MLP neurons of a small language model. Each row is named by its layer, matrix (down: output weights) and neuron, and shows model dimensions 384-479. Each number is 500 + 40 x the weight over its row's rms, rounded and kept within 0 to 999. Numbers have three digits each.
A block is one neuron, or neurons of one layer that tend to fire together. Before each block is what it responds to, as a language model described it from the Wikipedia text at the highest values.

Responds to: The second digit of a four-digit year (the 9 in 1984, the 0 in 2011), mostly in lists, tables and date ranges.
L7.down576:561464492504534515533495553548494497463496493498531517506459544494492453455533495485613503509459490483496577520530575477578483491536493522444471504502469464585508500557511471488567468511487461456452537498496517521478453484484564468420565521607518564516512469543528456604521479531466495488
L7.down868:539500450491412543477443464521471518501508469507527508457494422508569484485509539501548498517484505514532505496483476492491550443489532509449514535521505456474618449478496448517488487507513518523511480548462427523409496469439495471455509486513524529499497474597460495528420456476496531474
L7.down1008:498530525506482502584482493497464508451493535600469504603416513483540535557522455451543496540426429486513553495465542648533449469483414487452496496598404519557470576473515482459518489532550507483500491500503438531482483533524501465438539513524482548510529495521516493525449491538527466490
L7.down1487:490454535509531528484526453489531492464527457485482564489534417484494498439439485411533527489496460481487498500454562458492446403471446458439566476433465512526501530519543509488435574558511528411619482524474508561564484513578501510524520502458527474531542498495480420454488573471529439522
L7.down1628:482519523495523502504470479578495492465514549456460531522483529550417579590480517486432527422516531506460506458505511558450482528518533445464491551478453481506480528445507476498583454492526529509551488464535463514532471476421588522587450475541505496514582487468492455507521532509507401511
L7.down1697:518459479492530557425501595524589442437471469482549536510477414469450541436521490566423481475633490545534463523487426460510460452497434517578542575500517491537555496533493508484457513461537470462538461501475506560502508499499539463505475549434482473496436505485477551486445546434465455464
L7.down2417:479530526512512506578553451511578544542476492548499517474441410489486549529516475504519532575478440468461539510553506537462494526541556515545476474449398497478514512490520515562482515435491450499493501459513447456440555461420488480516465489469516513493548455526438556481457495594461481527
L7.down2898:508486535449566466520526482504475476463438487529502506514552482453529518506460493568472537564506461446436496468489499484463524554512550526509479533444505473481512535449501474448486512539495452468489496526536491465526468444461395485493454521481543491448474461501494555539441568534425474547

Responds to: The leading 1 or 2 of a four-digit year split off as its own token, mostly after an en dash in ranges (1904–1907, 1973–1974), also after in; weaker on hyphenated pieces like COVID-19, U-20.
L4.down298:538600475463565473488469529518524502490489539451571466437553469446515497550465538572412502477494454491487426518450499482492512561499528491436541510478516494541443521520465458452451502500461489479541553446518520474457482505508510436542527484506494528512511429501496471515503447448497480538
L4.down2046:483500494487527534461471458491500520438454521531537519502540432477497471499460539471472531456568456496503451473508510532501545438556404535573545558500524458502444545514550522454459492457457518483527557500541509436570507457470498449462489489498521510508477537516487507445519463522559530530
L4.down2373:429546477527484445525489475542439498551394539442465500455513452487523479461482389468435530428490509473437551528406563476527429549517513483515496516561468510567493498466569501452515528504484416615481530581424491549507507517521476502527456432486483476473495461447510520533491498547507478499
L4.down2501:407489499459473512470535529463521493456544525544516490454456524445470444497394496459520525501500520470512501498413507497541517553555513524488561524449518543562475467484537477465582453495524472483454497462526462541571517466461559444502521529478465459496506508524517376572457477596491441469
L4.down2750:522479519513516477484578503434485421460493480547484477466531536473569508537472564548427535474484539407555424452601558522503468524570502593498501456480519501520498498470485400498531459469506495500474525485446550463501525507506518542504582548495565506501493476504522405502466480513486480511
L4.down2757:577380474444502477495539472468448551479561529521494514506558547514549516573447528483518490472477512495551477502464488520477565519516461492494513437512532430528551467499463502471512514488416572569484502572449454467493467433480473498522505479511467500560456523522526451540518510525456538476
L4.down2791:493546536534401484503486545531525477576451479489450486431490521525535447495553488483470505453521454478474495525467522477513593530539413501551466572513510484460530498458469510552517430465447480462426545504526523494520477489438476584430435470514509436451490547528503525482528536503521493539
L4.down2909:539533485534494533494521542493476520446568550511509556512448510509494437480427514500437457458583502430537470477466592480546571530511497493526511444501514446540460411545509523476549504517438518484519562512487530515524475549511460498480477510462568430442489476467473548493454477478475554502

Responds to: Fires at the empty slot right after a DMS coordinate like 33°58′30″N 94°10′33″W, or after the following slash before the decimal form; weakly on scattered mid-word pieces (ci, lex) and filler words (more, place).
L4.down1062:526474468500491511372505525479532487488455529543419556483508507495439548489485500510561553513446439583544521430516479476532458483600494505518527520542471509410444476460527492496390562487461517544527478496496514469483495502516477523511490506476516564452513494480489473553557521499461530529
L4.down1137:525436460495506538484472497492458535529511484556485510492484535443488512452445513547530458535545510494524510554589469506541557525539472430417502430399545525546449475474511478524528434429429541434492455471505464595508480558520564549524478545511575431477515494515543526421450541482479446495
L4.down1628:472447503439580581433485427512496569433510504499424515503444516481449475525441505501504511470540492480568512424481519511529464532446544513500469554456487545486476532481542489444509488479439536423548533503461521526541534562583520550503463521546477403493541456541537527522502562490505525527
L4.down2143:509498490551541562512497581518552501549496537510461562602530532504473565481500531538477422514428513485622455544443464503592517465390539517503487471479493485569540485538469459453539487558505549530566614499476441508493468516517418504474481453543480444504496512445461493503505532466547499483
L4.down2177:501492488499526523480481409503518482510543521442537411509566563510541533488472488520466528458409474410430467452535452572494500509516527439485523548472479540494463461513457470480567559468445592482543490510491548431496548521514457462458523533435432408467471492512535479495478460461535511455
L4.down2423:526468481449538461495496505487460447476484513557468497509485505480542533471489544469488518480488403498529504454468465510656494548590541444565468545463496532543562546581507495585564505422513494491418506490500472484485491445558531455498423517501464562522435527497538533502503470486404458501
L4.down2898:543535408563519514564553484478469515537496533557461540516479478533483489523532490465487539426488549425477431509541480506472524501477444499507529465456474484491455450511522562478537507485474543473465532464426481509496546494502408491489533547438484494515546518467490460489448512393613462491
L4.down2989:469493499503529475581521509481477499534515491549486479460569511451458463468468542476534503576529482578480519549533452499429498549565493508525477457504523561491478505526498420487490414520455515459441488440552454429481525528503468435532460495459507459514529432513437660505508490485583438532

Responds to: Periods closing abbreviations before a number or name (No. 31, St. Jakob, pen.) and middle pieces of split rare or foreign words (URS, Ost-en, Wack-erb-auer).
L4.down220:488499513507542491532452496498476491528439496529546538462594510494453453535464561527581493514522514472489511477452515437518490446527485489483488448537438491524501576497449468499568480499431518480491493457513558436560505470571574584510534508530453533481514544505457555492461467544533557437
L4.down295:522459510550475537490487507519439476468521479528450499496443499515488539467483543499514508499463432466465493498510510517525522414543449506556523517499478493454532481535635475532489525486521503441470516477502441490458461569566565476439455514471543405541545493470504458510502485581493473442
L4.down733:485429580493514566394511507478479501499461524470511528467510480445536496461423499464518511534483509543548459509486468561520492526497489442492510582463495564428467554484595502550427508548451538470543530437518544472491481559504461445470441501422537504422462495563532436549520479544520515549
L4.down873:479488513455492466450561465455524493408447476454523488435492514525410439439568491465476520481508493551514488514518547518480520558501497494508468555500479492520529544439451527516442464506490499560480410522503560527537545573550504517475554454474473489581567517523454493442499526497466566492
L4.down1148:525464494501462548458476543519445457465566476569461532556563498432506562510460455442594464481487520474481451474524503510471528506489528489423502517487506521526538414463532528589490471530485449449490493619442499442518485574523536481498431519408470535519487467483521571446503493512427521502
L4.down1767:450522557510504416561523451435410530527448513435486514500551447530429513528485497540519446524512542526513512500471567519534448485501458547478503516585402485540481521514409498532531465466476530488486465485469554531453500495460563484553523477504494562547578463564413499435460503471481562470
L4.down1811:470473505473568500483497495493443460538494483480529523517487552461473543521526442481536537525485457448445552523578556524568508477455495492479608407470563531503543552514568498481514455499475451520444520585508498511517512471489486518515459442567525502495582488482434570527481459494448506556
L4.down3051:506517532550533462492524428527470574439495439436511473512498476487478505524540521437487527471479516547412530506421546516520471487543493421532601506545565511477436511491460549471421532447418501502526486506477463513512508486476493471503487529550542548512490510509474445521524501516542405468

Responds to: Mainly the first token of the decimal-degree figure after the slash in Wikipedia coordinate strings, e.g. 26.95, 50.53; also pipes and numbers in stats and election tables.
L5.down3053:541480519536475437499524457524442457431581419489497465524522531490487496548474469495520526465489535557450471412572491532559517567452470501561479512499523551488420495513488505565469532499561456477444485469570443510518456497487444483526538521480508525416481591462512488514475463448504488457

Responds to: First digit "1" of four-digit years (1938, c. 1500, in 1991), plus hyphens within compounds like daughter-in-law, follow-up, Middle-earth.
L5.down246:636532473417488527531400586493395452454450497511471475528471493454534487413498551589451556547497514471533434472519484521570488478511446511461536504529515503538495524444525505499495464512479527483495498507449484560507448502517511557580500437552576467575509482558552540494491476564483493508

Responds to: Opening subword pieces of split words, mostly Re/re (Reese, Reigate, reclaimed), also We, De, be; occasionally short function words like he, to.
L7.down743:488503560477476468547509535495538465465506528500499580513496514525500519466526474539535550423536472508536551456499511474492493423485470434582464458558468489487477546517536482503402488466523465503580489431512450524564540478541459526521503541517598572496553493486463503515466428563415547482
L7.down1251:549440465485496512498474425555559447483499526544515522431514506512487555512535498518500467535473529521478532479519490488492569520528488485485463439434536498482545522497559443585550555470483489495456551534513538506499504531480480458504485499484437486536504528504509554458499526518480507496
L7.down1363:467544487510574579592542528519457509427505468422517568547491489512592557510489479464502539407501476533397461527403524508464490515514543473482447557453468510582491488507538434497574502507509556476498500463526508474517528521578539459515449521537504483434475475465518521554501456478521556483
L7.down1725:432519517506484595514493502508440471391531546511483501459512560532482445484529466481490510502418499456471563476472502452571459486517512531448504538468520529509515438542527462541534509469553538395532463480511548485490560493459489437498417458550394548491506468522543458437569542482526498474
L7.down1845:466484539507517558485467505536435500504499553529503466501503493514457569458490496521483588476476446518527460504493612524482526564478432519548473452508434459470442499525541471495475503473521456508425507544470427479437487496514546507531513525557479497509582489433506558467498491470529567500
L7.down2188:479513536488559555476482516530452483444543529497473484502543558476472512516539455476497504490441504509496528527478523537488490549514478534523466517484494501459477502483489453553434505528597415496476449516524480471541478420532549533477485502523442503560603483484458479466450444478530518541
L7.down2366:437457487462505507477494469472421568520447434466502467459490560518518556577493539515537564423480513499446496515524447466526493540498492467472553499427483509521541527496494483511487467527480448499471553395458420574520465512456557532492495533522450500483509428536537464458507426453476434487
L7.down2839:527487556502526543544514477515408519480486529493529468515419527493494552534554457427511508522504539496516530461498517563517477534465441411517523503475501529515511566556522519499583524531452545498482441532446514449482535469560515501465470589528555500573472584495473569473585443530444480570

Responds to: Fires on adjectives and participles between an article or adverb and their noun (newly established, a large, an ongoing), and on blank spaces before numbers in table cells.
L4.down102:517442408501512529512479432440522528501519453530488614513445530503493548537454547473540471512449466454478530482559535503478595522519516505514535487562461532534528491520492452471474511487570483488507464502527547505469546401533375540432463489487485572497594477490548507501450457496591525449
L4.down496:557519527577486423505531517467436481507491529526583530495579544464512476519495565525442464549559435466514499472516525463533462488498490470428575461571436497511530570543510492536487501393465498501489472534568465492503535445507512447473545435535534458494549518552474491512490479463495483548
L4.down1035:498531391550541557506472535505563501531491477518612556507445540489527428559524534553576556544455455457490527573449486491514431546470468532501475456495467492447527550505451463463452561492538421582507526471546469493529500499494515517534467487497487545504567461490486484506481506479492466499
L4.down1436:434441383486517466517461520448496499512471495491471469427519490519517461477505529533499546462472538482567510600577516532410509473535434466481500522550554507543535451539507465476565537452476503503431531434559530494519585514537518459519539586479505538501458483508492536522524503495476495477
L4.down1956:496490446500487484560466546556557514479435555548517537463519542479580476485520426549467460513497488498549523504558453479460538447445459518523471471495472541555482465461484454517460505438434523486449469525495573477519492543569545534546520525566457482492504497463449565510606449493543493501
L4.down2454:579516557569545507494513445399497520466557540543516544480589502490509513483454553558538461479454523523485485431462494458518450499513544513482588511552502528567510555488540544475482491455485514581488505489555497400551521538478460521549415515547514508551448464519463515483517486505450544519
L4.down2599:511523457480542511550536502438524504451516448486532512543535520477539429514539495524491531565520514518581473518521499469535463434449446496426491480523492410536526504559523507582477497514461496538535526576522495408593476537445480464535551497543481515546477509490532488436514527442457510494
L4.down2660:467505465498513551449473497480466498481539482520507510530518499458524466407486515483487461484512484459497518455544493532440496435524463489520510522475517506527473533481548485534474469550450422492542529518541540499561540549469509533466400483465527517531498504449448524501593510545454506480

Responds to: Prepositions such as by, with, to, from that link an action or relationship to the other party, e.g. used by, relationship with, sold to.
L4.down20:501442485542511498422486472515508544468560525488502437501495524480510510459496512433503506492491488505454519507406519585561416549499448514459518540495404516453469552502461469487481538532522436489568517504479496462558504513509491490460442449498443574487588512528512596528532591464580476497
L4.down968:479420503552471442407475430433490474494503411486504540528421534436475477450512410516493504526512452448501508548474537530515477468488535478489453525601531496552441486510461503535402518489425495430482500564494521530510502496485468441504437533540468486471597516487450460496528495588517518497
L4.down1605:483519472497429494428431477494525570565476412453536503424456525519429478497533529533490479568508581509512482501556497451430505469552473527557483506531470481547489560495521410523476555563487469511541506531436504465443501459495554515503472524552474492504426486588475473482523432511520551488
L4.down1642:534433513557430480373457442503548511504505525545472478473544515473525416484469541474522478500487539487476559524473403471514472504555475544554515563463454498459463455502490533496481481564525479471529464541527491502553560596428513486529545414441474507444486583539510584431568517551481520579
L4.down1864:470500479501441491477432457500546448509493493569550450445511487517484472548507538485531427477513536489506461455491471463499435453544528508455482486507384520496531545468434472525465479484527498474526462547491497526496599546509498469476505486475483540478571461501494555473470560507489494533
L4.down1925:527438527504512527282458487481545493507537503536555494559495516506508483484416457521514469554539481508491510531535476496507491453468544551509476537624464503506465433491501536527242459472502503531468545482478543590486534561490477536536498502527470511469514545531453493506511493514483515543
L4.down1993:500489438534464490284481519460404472498491423502484533454477520522509481496408520531563485471521484434466466510489534509475519505473442563540492498545477541488513481506550484496389473532448479448553531550443452417450460448546507432497527522486476543468520536510524455459568512571502587509
L4.down2609:539507509498483463351517459461507454511596540510454498496438504532500491466469528497494509522511540504521475523468535538545525543480521480555471490477439481461555531474522457536423467543406561533546512511475458552541598512468513511409456512500441539451536543406559499495596562509503510566

Responds to: Space or digit tokens opening a number cell in later columns of pipe- or semicolon-separated stat tables (sports stats, standings), plus hyphens in number ranges.
L7.down126:584491502537514506477496503537565492506434473523516538562456450514500495475443478485470488510475424509456447496495467512622552539462463505559479549532576516469564444530465529551587554550526482509451506518578483499530542470579522478437472570463553533552473472505530492569574561563495409445
L7.down351:453495566506492436489472517605518527478412476472529523488521457523478461535524514484538566520480456533446448516436496483538572421461461465477559497567507486555561427532488568491510563600529500503414505504516518516523459511564544465468494523549594568507573470507521515458519465550456448401
L7.down721:557421530496490467568520553569533542491433486440460506441563487502609517441542498520505522509519531516525451504479523521526516519536482534554472541533460638522480483456474489542540462474447560567473477478470482446560535454554492483523520524505460517475464557463522507454602478507431384492
L7.down748:532546532518551462501553493414458571485474537474493484547508473553504513487372475465430498525489519435497491462516481532502487349562528444495525529437520476530487512528524473449421534513501425530488481600540462528532518491541490480469521448525427449520501505495579504496465529501505453540
L7.down1250:473528537478568506513531530441517476510481531472467585487475499524463545543539459486498417559539482488530455523445501495533523485541514538479516530550505517502551415536501570493619579520423496525478521552516550544481476443457466430526472497524475532525485455489426425477561537498496469449
L7.down1851:545449508481528486486452599443516527470487540484461562506514436488454512539529502510480488438501497504586505528484500497578508471499513554456531534561542495475516483545431566479517520490456514472502499524560524462438532474496480467517525523513547506525526553456510445474530569549464487479
L7.down2071:522550513498524452526463498488496594527495546562425502507514472448472557551490482596467460437499445495474503484544505503474584534515470476494562544497495498486411442501456469427508483545463490506493499499448499458485486505498510526507523557447453531511525547518460585489542511482537517533
L7.down3056:488491490481484492519549548527537466495511484495499483526515524452507539501508495519433477516449505549517506497490438421558552561497439519436489512536510471470545488510496462476607451453427595455475528554551464541540491561538461426532493464487509513526472447564486459465512547523489502505

Responds to: Periods closing abbreviations such as St., Mrs., No., Pct., Cap., Cal., often in tables, plus mid-word pieces of foreign names (Meist-r-iliiga, Al-Marah).
L5.down657:517508533556499437509495505480412510548590531475509507471525489468478546569508514534448503505511492535523571515490539508532547431525523463512500558487479457482498556457497513475522521491418536455522435516581488442505488477510483485618465499521532484523442497574547449523531454537523423591

Responds to: The space token right before a four-digit year, typically after in, a month name or a full date, e.g. in 1997, April 2007, August 22, 2014.
L7.down513:477462512516485463497498527539525571482515538460437550513459588555437493571541481542484404517568515464538566547394483441463539479556534568508458469419518494574512512506525552493446536561493533436472500499515574520541511483428458480503509532497478433574476541510484489579483509515508525484
L7.down568:478454497524471546651536468523476472488404538521514543473505471444478478482466545487560492496499526524543497513418474474567477525559465501542481484505486541589536539484480511512529560504586502571512527452538486534509517446484499444517539489501548478498557469440473557533495512485503559542
L7.down728:484506498469517561511492432470450506497455515539504541502516463502538482482486494427548404523469425486430461501526452442500527490547536551462464500522470476604481530601506529463522450517537511502500527568545506488466527607445477472437545507458491477535490484551497540553463472461467457461
L7.down999:444512559500484559466425525441497473501517542493549535528501500542475435513627424485548535518567596571505522481465590481525501531501511540512537531515582493545461431526514521437500555525475496493528522566533481507491576565496546424516536504501455473488535538512566549462461497534514487420
L7.down1032:465469503509489441490440549476542544543480554505442550528543561493546493456558434487513479561502471490484503532547545456481539539554521506496454546517413527539499555470582505537462492505565533519492488483532456564557510534489430474493457522529483455513450427482491556511493524525476509435
L7.down1211:484476487525422481480561481568476516506539428413446481503565538514522553496552558516471513501513496500554493417548529505541518499504588526556484481594522516459507509502508529515404485555538462544524586480467431462555508438460477489478502548448429509519512458535521469455521397491586546491
L7.down2607:496510491478472473414479590559507520523417567527518482536438483523528454504546499494438508479532461431473497472511545444493519499542526460501531540503498546480487418491493537538379482517451494543507569594470506518524460514486519507518527494449508512475510473514472546552508434410526448431
L7.down2701:439512505487523447483516501542482469519464559534480451551538539551559520476522471512502495487479408457497473517519466546472531546536511458491521478519425519494505538457573573517464512537542519556547477533538497514519464455485509450479592456507558493468544498452533567464451457479483540468

Responds to: Periods inside abbreviations and initials (No. 75, U.S., e.g., a.e.t., Ph.D.), and weaker on digits mid-number or time (14:12, 500,000).
L7.down496:497501519476582471544490545460462434487445463491425505574491530445464468510500481516480481491531506562555541512456560519524454498522527447456474505522457510445535508461473561542567594428517492447523567450467502493548500440576490504459468454483471540506493530514578499466517559584539528510
L7.down682:500535486444455517482396496518459422504465498524497459482533554500533556565541483479486509495507571519511450477454482550497441531549453511476446449516498489441568570482516486479484491492481485519421417518461435498555537512505541476524423463461579563458581549501516518415505469469536517569
L7.down730:513452484478510544560492469529486535525443504499419428529561507582487500461458433510472439504511507509451490515555504487476503513494571487535580498527451568547520469552511478530533465530481453510489473526520453478448510522525497469496487549471463589503484507498518485446529566533470570500
L7.down844:485514474520471447522597364516507456487470502530480502502505509491493559492560512482447525484517475566523453476473456463481463502534526481581527491504508429454482490527639464473459463414565534481494558503535550505562458472509489523515511524429460513503531558535518494543490495541462425502
L7.down944:547533481491485559586541467535451494532485565564541509478528499427480459465527455436518442520444553508540517522413429490476490569499364467515548494476413481459518483517505488455585529476536558521516484491474513507543544514506522477484500512572397466501499442520515499500428477475461540469
L7.down1151:521453537513531500464434498507423517467499393527509475491441405561515575418510531459464419506509550489489511465559538463477490487550504567585562473550558518463477472470466480547497534511534550586478506503532499473438482479566548442451588445452532503499474572453535556530472451534529507529
L7.down1172:552500472479522531480459450496421523481484406535515512582504509533503527468460517455443426443488517485483566460525502506496526560507484470532539538560483468489573431483397488530464474554592541480500495468573535550534512528517563513529474453596473519569444549619547499521496434453543496522
L7.down1393:465488444489529433488518557541443526517470392454469430549403468485507480571502477497412413497523467500519481478525526527438452515500518446446514473512453511456498491486420509543547491452497473507501419554560459517580532569473496469453491528589456507585445457477500511486461533506478489520

Responds to: Mostly words that open a subordinate clause mid-sentence, often after "that", "but" or "however", such as when, where, if, while, although; weaker scattered hits on prepositions and adjectives.
L4.down919:510537490483450472570516483520433580534480512499500544476558487479543558586506611482557497550626510542460419474525484491467482486473480492466479523554506486525433471543400451458502515428523510494569554569572550500510466523497569552473482467491493439524527489575495557450544501440479537599
L4.down1316:504527524530485445475489517495493444532518508531496507570528512510545549474480445469570547462481540480562517554469476486437496429405502508484567451519512487456558507490579501538503506524447493566442561512472422562498551510496480507501539476428528418492498586517557581501535508445510490524
L4.down1356:507484538501525530666477467515544489471553532484478490536462490558492453495562552518547455515461493477511454546509505460569498535501481487494538475486546482451497537489466494489631527582490489484511514489517481518485515506470502467474520452550488512528508473555531499462447503469464541512
L4.down1625:497546463465537422376446492487460561522468537509492581527500471480547486492527579556507484456545517481517434518483530511439528513518510509577547519521416526519553473552482543454380559558511505454518465510515464492484542506542528536513513479518443504508538480571555480543535501500559509558
L4.down1878:504524538475466431455499564455522482535454459569488479549532425516491502578540495471524462529497512443586565475434474484537460516522495513384532600511539482541521555529478532505488445508517512467505513536468503510507517464417562507480553515513542495486468466491485541543503545558572490545
L4.down2552:482540491441469502490487487452456599509424481444480434525450546506512521511508498526502523482581520512479482514508503515510535537432458467454442525502499444416487478524434523516537482477524571471491397543472496556464511444455512418497522531487516353525507450514510520505495486488539525538
L4.down2603:510457538445492470534570473490552448448532437535532463435470478495448591467547549534448513506454446496463480507475527460516422515510508465511552422481501567547504527518471547488575456472519564525516440574508494493541551535546533517429530525530441430539508455501484474546477514525487485488
L4.down2665:519503524570488443532460561446471538547530514510512532469570489467458464494514503472466469459444535433541493533472468505509558436508469406404421477517529418494469559477477449422477465462515484540566521442542519567479531469467538492518517555477486528512451505510528552498461535504529505426

Responds to: Prepositions or participles opening a sentence or clause with an introductory adverbial phrase, e.g. By the late 1990s, After starting, As of, In, With.
L5.down2139:519465474441531490452516548537483538550547473431460446529545466551582501457510507517546574594492517536500486484533538528504533413501438520486480536502418510475480493544543488537432476448500445473469524506445496519415517510491472466512581534526464455477512508486500536512478421526554550525

Responds to: Tokens right before a person's name is expected, such as role titles, prepositions and table pipes, e.g. head coach, son of, cellist, founded by, "|".
L7.down25:484579541541617526405467560503518486497462553520509505600535594468587505486463499457474480429521485549443554526421560473502448535586509415520441553418514475499448526389467449503461494481499540428530433551481558501487545522471501467563513495473585584431560569603522514453539528490398536527
L7.down168:474638473500549509503493583436509474433398510503386471544494564468502524508509484506570490509541450525483488535485571511496440555506556523510521466440432547467418515506496467488497523466483556508490448502444494510556578464454496559521512539501464531468582505535514578528565580444451473547
L7.down523:485554511504523535554404532470492501465479559544540447566491494437448504496510435496457551501512426457473468550496585498485448470490505508466492445479524459487461506464494522481602523531522576557453475557430489494512481528491515464495513489553534521488472508545540504425486537565528510537
L7.down575:555490515578493436425497515440512522502495543442565546501490512445462515546545526506448515484520464476448456546505502473484459497486483521514530526458490533536550456513531473469429506487513510434526555510463474480495477484535508488462552460507530542437533450486461489520448469515484455585
L7.down1660:502607538557443497482505502459475564480498498446536479576517493461553484524447467424586501477514521548477564463506580557478472572552559496536500537513477480458484487528464538517511500488541515462512442486434523501526527508492541432523468498486578517358491554525497421494469492465558493508
L7.down2253:435587454566531500518519597424513520540420547530490559538520559430479518533485486498534544476550468450494467496471529550530437503540508481502474461581477421581455568521480484534502500472492521481487444498494515505554559534491439477497517515485448472425518556495463475454439456492464473491
L7.down2286:457572509540503454468444625457520478432461583496437459549443535495538515571455466437485491482491482460549503505506503515464435506599440466484490473487453560445453499518535613511499531432449549490602501533495468401630550492568521477558553504510523510469533530438560522487492544525513483532
L7.down2708:511545533562520473496482584603569465530447506542509464535507542511520526503497478500456548533555543541498474497563533516500456538535489488504499517508493531472512546449530502530486484491463510443499411527510492532510559524512496484481503565453617514433515576500496449460485513543447560491

Responds to: Word pieces that complete an adjective or compound modifier before a noun, like Middle-earth, short-legged, motorized, marketable; also table pipes and numbers.
L5.down2391:422523486488561525555453425458528470534449511526475532524464521502534508526448418439441493489499603488531537527544528533540430490458528531518502484460491539474489542486477480537528496448520514487506495507503485550533419462545547486502479623432506510502553564543563510503514546565483447490

Responds to: Word pieces right after a short opening fragment of a proper name or word, as in St. Mary, McGregor, Tübingen, intricately; also digits in numbers.
L5.down527:500505541505460510554499490531446449481533549501458553533491580455489442559514500431477551486511515500484509536457544535499587448458607484538502567447490447460494508548477518509522528457425502463494456448566500549501553509518528454450475486516474497503421444421516491507501405509551591481

Responds to: Second word piece after a split-off initial "c" (c-ripp-led, c-aud-al, c-ond-itioned), plus first digits of years opening parentheses, as in (1939).
L4.down604:493378522476505541457476534502536482482555555528484553585456461504486456590435532460491534516424523489511540440519512524545481583480408532534576459513514513520602498556500505455511506457463494443472440418452508461498549464486495496503546484531483460548467506475540572466581485569502446582
L4.down932:573599465479472510587531554614437506421546554468547461498560464466451496546493500433486548460535462480529526511527557523518441582523494407493524503495484500538478521535491486476506474437476528538480521464487514444422565456492531487470451498507515528505464503476480531462556519536546491457
L4.down941:484460521530468530518508518501540527528497559576515501475544455549494494458465431513502446452529517394458489522536487457561470509467485531495547452496508473457486459498561452549493532447504523511399485459566554488530444527452540473427472487469531531533461547433550544508505503485486554534
L4.down1333:451534539552433542361456599509495505563498601499458484477436485487518422502551482475425533517496561477515430499517522471465513468503485494481491560513498482491449504554511545452365596519505491505528452553507497536565464509533491531524441488487494484546508536559424468508453440467580496490
L4.down1902:493499542522390448545532405468492529531510504584443534512550445506440521500491427429561535507420477524472443466494481529505526518465540486481490505526458550554486485488484522477558505532531418502526500488517493520475479511497529546509547538546473547466468565476571563474555510488544472471
L4.down2211:473523436608495429464544519536485518530498586552463534535499462495532460464483479503486520424516396442454498552560427532495557542498489462548408456501554518483489522449475474510457468468554458483452521487435519554475563519469530476462477496544431478509518414443607455488491529555488479515
L4.down2365:470463505486470484527530471551587513470499439463473482515583458557445446460501443436539523552439549489495570469511407537506506524630495553532570542506436452471489437499490491530540449490477467559528473481471477459459477500509479441565481509533587536428508493430492560533508490459510511554
L4.down2877:441518507494504487462589484483475552471513536478476520459533524428498442447473546525538476546562519519472494496475582498542491600495480509516538481461433432524547494475504400505433499510455466512481513479481540561507544532478461512488496456502528556509452423545454504516468498533502443528

Responds to: Verbs, prepositions and punctuation right before a person's name or object phrase, as in written by, nominates the Premier, bestowed upon him.
L5.down1663:412529503529523517485476544470524468424501517512500517513464429502566548501470490565546477501518508470532475516510465510570494549564557531485539498454553577516522533450501497494384480485446503502519473500489472477520515485501507487472422497565498579544600562491524442533551578500488556500